MLP neurons of a small language model. Each row is named by its layer, matrix (gate and up: input weights) and neuron, and shows model dimensions 32-127. Each number is 200 + 40 x the weight over its row's rms, rounded and kept within 0 to 999. A neuron's up and down rows have the sign that makes its largest values positive.
Before each neuron's rows, "fires after" lists the tokens most often just before its 100 highest values on Wikipedia text that the model never trained on. A number after a token or word is its count.

fires after: " \"" 26, " (" 22, " un" 10, "-" 6, "A" 4, " Con" 4
L3.gate757,206,264,141,223,212,137,206,166,227,244,158,251,160,191,196,171,264,179,144,242,252,181,228,192,196,183,158,226,161,143,185,157,201,221,156,227,177,272,199,191,242,252,210,217,214,180,150,244,235,203,168,206,154,212,188,300,192,191,202,184,205,218,112,233,230,265,242,161,178,208,260,233,217,201,211,123,170,190,251,166,213,237,107,253,167,159,175,221,236,211,159,249,214,202,173,221
L3.up757,167,187,169,185,195,171,193,140,180,286,87,205,223,215,203,216,244,208,195,221,274,174,278,196,237,233,162,159,158,124,220,146,191,164,145,184,119,219,147,180,193,214,239,301,243,117,152,199,226,237,180,165,167,182,262,258,179,219,203,277,247,217,170,228,240,181,184,216,225,198,203,236,199,271,208,169,150,169,228,174,167,206,116,185,222,214,224,200,232,167,166,234,229,238,203,244

fires after: " in" 26, " of" 10, "N" 7, " from" 6, " to" 6
L5.gate293,196,235,262,223,206,168,254,194,188,220,164,269,232,201,218,193,155,262,163,167,219,221,125,184,278,229,266,237,160,180,192,203,148,213,158,187,201,199,189,205,195,174,226,165,212,215,184,227,220,171,273,185,205,186,159,181,112,187,189,132,223,192,183,239,146,157,268,141,248,221,164,224,192,183,166,182,243,146,213,183,301,201,238,239,172,154,129,161,197,211,217,199,209,196,183,198
L5.up293,197,276,223,162,164,135,221,199,158,221,212,198,237,180,211,218,202,152,214,143,182,226,227,212,165,212,236,178,200,215,221,249,247,199,187,281,131,158,158,206,215,230,290,207,242,162,253,195,204,271,225,154,227,158,269,165,190,239,197,214,175,227,126,248,218,209,201,232,173,259,180,226,175,192,182,222,210,213,224,203,232,230,205,269,262,195,229,241,213,262,156,194,149,153,193,145

fires after: " |" 76, ";" 5
L3.gate282,252,179,174,200,154,230,160,193,251,172,146,227,207,206,161,167,127,239,220,288,166,173,243,173,195,264,170,243,156,122,190,164,201,175,192,172,252,73,218,266,236,214,198,255,199,195,222,176,292,186,188,197,202,192,218,192,144,259,184,270,254,111,187,234,115,206,153,150,265,244,175,132,184,179,209,231,189,201,239,202,170,241,203,177,244,178,217,173,227,222,144,160,231,161,222,196
L3.up282,223,171,136,291,111,226,105,247,183,228,190,204,133,278,221,201,121,261,204,219,241,181,243,195,229,232,230,193,217,133,235,157,213,195,191,204,232,174,213,246,202,196,206,202,202,163,195,204,245,109,205,182,237,168,205,214,243,177,179,256,159,211,205,286,158,264,165,189,199,209,186,222,180,169,185,173,172,191,210,174,214,208,199,241,148,234,170,165,205,273,129,174,147,187,210,152

fires after: " L" 18, " end" 13, " m" 8, " v" 6, " av" 5
L3.gate690,211,253,225,153,162,278,284,199,178,237,253,242,157,234,152,188,260,175,150,150,216,198,221,190,201,235,224,151,171,195,267,174,227,223,173,232,212,174,174,157,189,157,196,204,187,148,143,279,163,177,196,150,193,165,158,121,275,214,210,257,225,159,161,178,212,271,205,99,143,192,192,218,112,229,146,146,206,200,219,252,179,261,244,171,178,211,229,173,211,133,189,283,160,271,211,278
L3.up690,194,224,261,150,216,299,295,239,223,196,202,231,168,246,223,201,283,252,240,118,172,210,209,153,174,188,207,122,225,223,217,173,213,296,217,218,265,200,218,218,196,191,186,116,241,135,114,195,162,166,243,187,166,211,236,159,172,208,202,189,238,201,227,224,177,191,231,239,167,183,210,158,148,166,131,225,174,208,178,218,131,216,195,211,124,261,219,222,165,159,218,282,148,212,203,194

fires after: " " 28, " |" 25, "|" 20, "^{" 6
L6.gate115,265,167,235,96,188,149,217,101,220,270,176,164,229,268,203,187,174,208,152,162,239,210,244,248,174,140,190,145,182,155,208,138,235,162,277,171,170,132,206,246,162,194,214,212,201,199,240,258,192,202,229,153,199,175,202,204,222,161,242,169,228,213,216,159,127,200,247,75,178,194,148,201,151,170,206,206,166,225,186,191,132,209,261,160,175,192,179,237,133,217,189,257,182,142,212,231
L6.up115,207,228,205,168,210,191,139,165,269,219,206,150,206,195,179,213,183,170,234,178,183,253,248,265,234,142,169,260,190,196,245,248,212,196,224,194,134,282,189,235,196,152,178,150,165,178,206,173,130,142,285,131,181,234,136,262,140,197,204,265,253,165,180,239,251,173,184,208,241,226,203,183,221,214,153,221,208,249,212,235,150,288,290,239,218,211,202,249,221,188,247,226,214,192,194,140

fires after: " " 86
L6.gate367,238,213,223,258,219,228,108,219,151,217,197,241,160,220,274,174,236,283,187,162,162,128,212,202,143,190,87,196,194,244,190,166,254,165,211,153,167,201,188,158,168,201,226,162,229,249,185,240,255,126,200,196,289,201,208,251,242,163,273,222,235,201,210,182,163,182,244,219,247,203,175,210,211,177,201,238,198,197,167,185,127,251,175,197,187,125,250,164,252,256,229,261,137,95,154,206
L6.up367,203,272,215,183,150,233,167,168,188,130,183,142,199,182,170,230,204,218,306,245,192,153,161,188,151,154,241,228,149,200,180,155,248,222,285,228,188,268,159,185,186,217,215,162,214,144,276,292,202,234,262,198,212,235,170,209,197,246,236,167,170,206,162,296,169,151,282,220,135,242,164,274,195,131,213,168,173,258,214,227,197,261,218,175,248,187,166,193,252,234,195,240,179,193,174,199

fires after: " " 63, " m" 10, " crit" 6
L5.gate162,274,173,215,177,243,237,224,217,145,198,256,176,232,147,158,217,240,142,225,148,196,237,189,225,210,160,222,148,136,254,214,116,256,186,262,212,165,178,231,201,174,253,182,204,213,137,162,234,181,216,185,141,152,180,189,190,323,189,177,218,221,158,176,204,215,180,276,185,214,180,216,258,237,205,128,195,157,290,150,169,242,215,256,214,254,169,265,257,241,198,207,213,209,178,250,228
L5.up162,229,174,136,198,109,195,160,256,203,282,299,221,278,202,178,166,191,245,209,200,201,188,115,285,135,191,147,227,164,192,233,161,212,217,197,176,195,241,236,207,174,221,255,211,193,147,129,180,218,170,184,175,221,126,191,134,196,165,276,276,132,140,154,179,199,210,190,100,184,151,260,203,292,244,178,268,167,199,198,156,149,275,225,225,155,203,193,195,180,205,201,190,252,197,207,250

fires after: " h" 17, " the" 16, " San" 5, "ot" 4, " his" 4, " ch" 4
L3.gate738,138,227,98,186,204,238,237,212,222,248,276,193,245,154,191,228,203,249,209,204,197,165,162,202,144,179,157,242,145,212,154,241,197,219,143,159,229,172,147,203,191,194,203,176,200,219,192,266,182,188,225,196,228,252,205,146,217,234,235,192,260,168,256,172,137,206,234,174,177,189,300,142,197,205,198,171,203,189,237,236,210,188,203,259,156,243,195,222,193,142,169,150,256,236,165,257
L3.up738,142,256,176,223,173,137,164,223,274,198,245,146,177,169,196,127,133,211,149,231,160,153,144,231,202,219,167,235,194,152,197,150,167,97,208,154,184,207,261,184,206,222,216,191,180,208,218,188,152,195,160,197,183,212,191,184,193,199,191,187,182,261,151,165,186,188,191,239,166,242,188,261,223,249,183,172,196,164,206,220,201,221,253,188,175,163,294,229,243,94,206,99,223,217,170,180

fires after: " m" 14, "m" 13, "|" 8, " C" 6, " resp" 6, " M" 5
L3.gate445,221,149,181,167,167,193,204,243,188,213,196,207,247,249,256,141,220,167,299,222,231,219,227,184,221,244,219,297,195,208,212,225,242,243,261,188,225,175,181,242,127,187,191,193,232,176,176,175,308,209,143,154,207,205,226,175,167,130,201,174,212,225,215,199,199,146,136,166,268,174,137,258,188,219,190,191,180,218,142,169,293,177,148,135,182,220,152,266,198,156,156,240,185,182,213,369
L3.up445,206,182,239,175,205,193,230,265,231,213,154,265,209,262,161,217,231,155,285,200,122,186,217,228,223,212,218,204,180,202,238,196,242,264,212,122,211,188,148,149,125,212,227,178,257,145,242,215,257,241,218,224,177,222,245,313,213,156,195,204,254,158,177,175,235,177,250,256,175,215,172,214,224,260,169,124,225,202,160,131,235,192,244,234,165,245,192,241,179,158,133,207,256,238,213,221

fires after: " C" 14, " c" 13, " cl" 13, " ESP" 7, " rep" 7
L5.gate761,149,149,235,217,131,198,200,226,226,227,111,189,200,188,217,169,134,151,240,174,217,171,256,229,156,268,242,184,156,226,196,266,200,234,173,156,238,234,188,227,189,212,196,107,134,164,115,169,199,157,281,211,225,214,189,132,222,197,256,215,257,219,238,123,249,202,215,238,214,269,216,198,181,170,178,156,165,192,248,256,169,183,263,157,180,250,178,230,229,220,194,246,228,178,157,195
L5.up761,275,174,210,187,290,227,172,243,174,198,215,237,180,193,245,228,151,237,283,209,252,170,196,244,178,142,196,145,151,297,190,237,207,202,198,148,170,157,222,181,280,214,189,193,206,182,212,157,192,242,200,141,221,274,217,217,138,187,244,200,199,120,216,214,260,148,206,181,200,171,243,203,225,173,200,194,180,222,222,192,199,215,195,217,246,245,244,206,151,227,240,170,182,198,235,144

fires after: " C" 14, " sc" 10, "c" 10, " c" 7, " Sc" 6, "C" 5
L5.gate649,187,245,227,245,197,196,197,225,252,184,156,185,148,125,199,208,186,249,198,231,226,199,220,139,204,244,187,221,235,113,170,181,196,209,191,279,211,156,237,167,142,187,243,187,266,265,221,150,208,221,238,228,164,164,219,183,238,164,281,200,270,222,189,127,207,219,216,249,203,133,184,201,166,219,210,227,179,157,284,186,228,238,204,198,299,160,183,231,248,205,114,237,135,202,164,154
L5.up649,175,180,195,279,234,189,228,186,205,181,168,195,154,253,165,109,244,260,236,217,211,141,195,239,221,174,157,293,249,232,185,216,157,209,220,196,214,236,210,171,199,289,285,246,186,222,168,188,173,193,199,234,185,265,237,229,243,225,194,246,208,184,191,233,182,159,263,223,185,164,196,210,237,167,128,209,202,134,182,183,209,111,264,212,191,218,271,168,183,195,155,169,216,181,238,199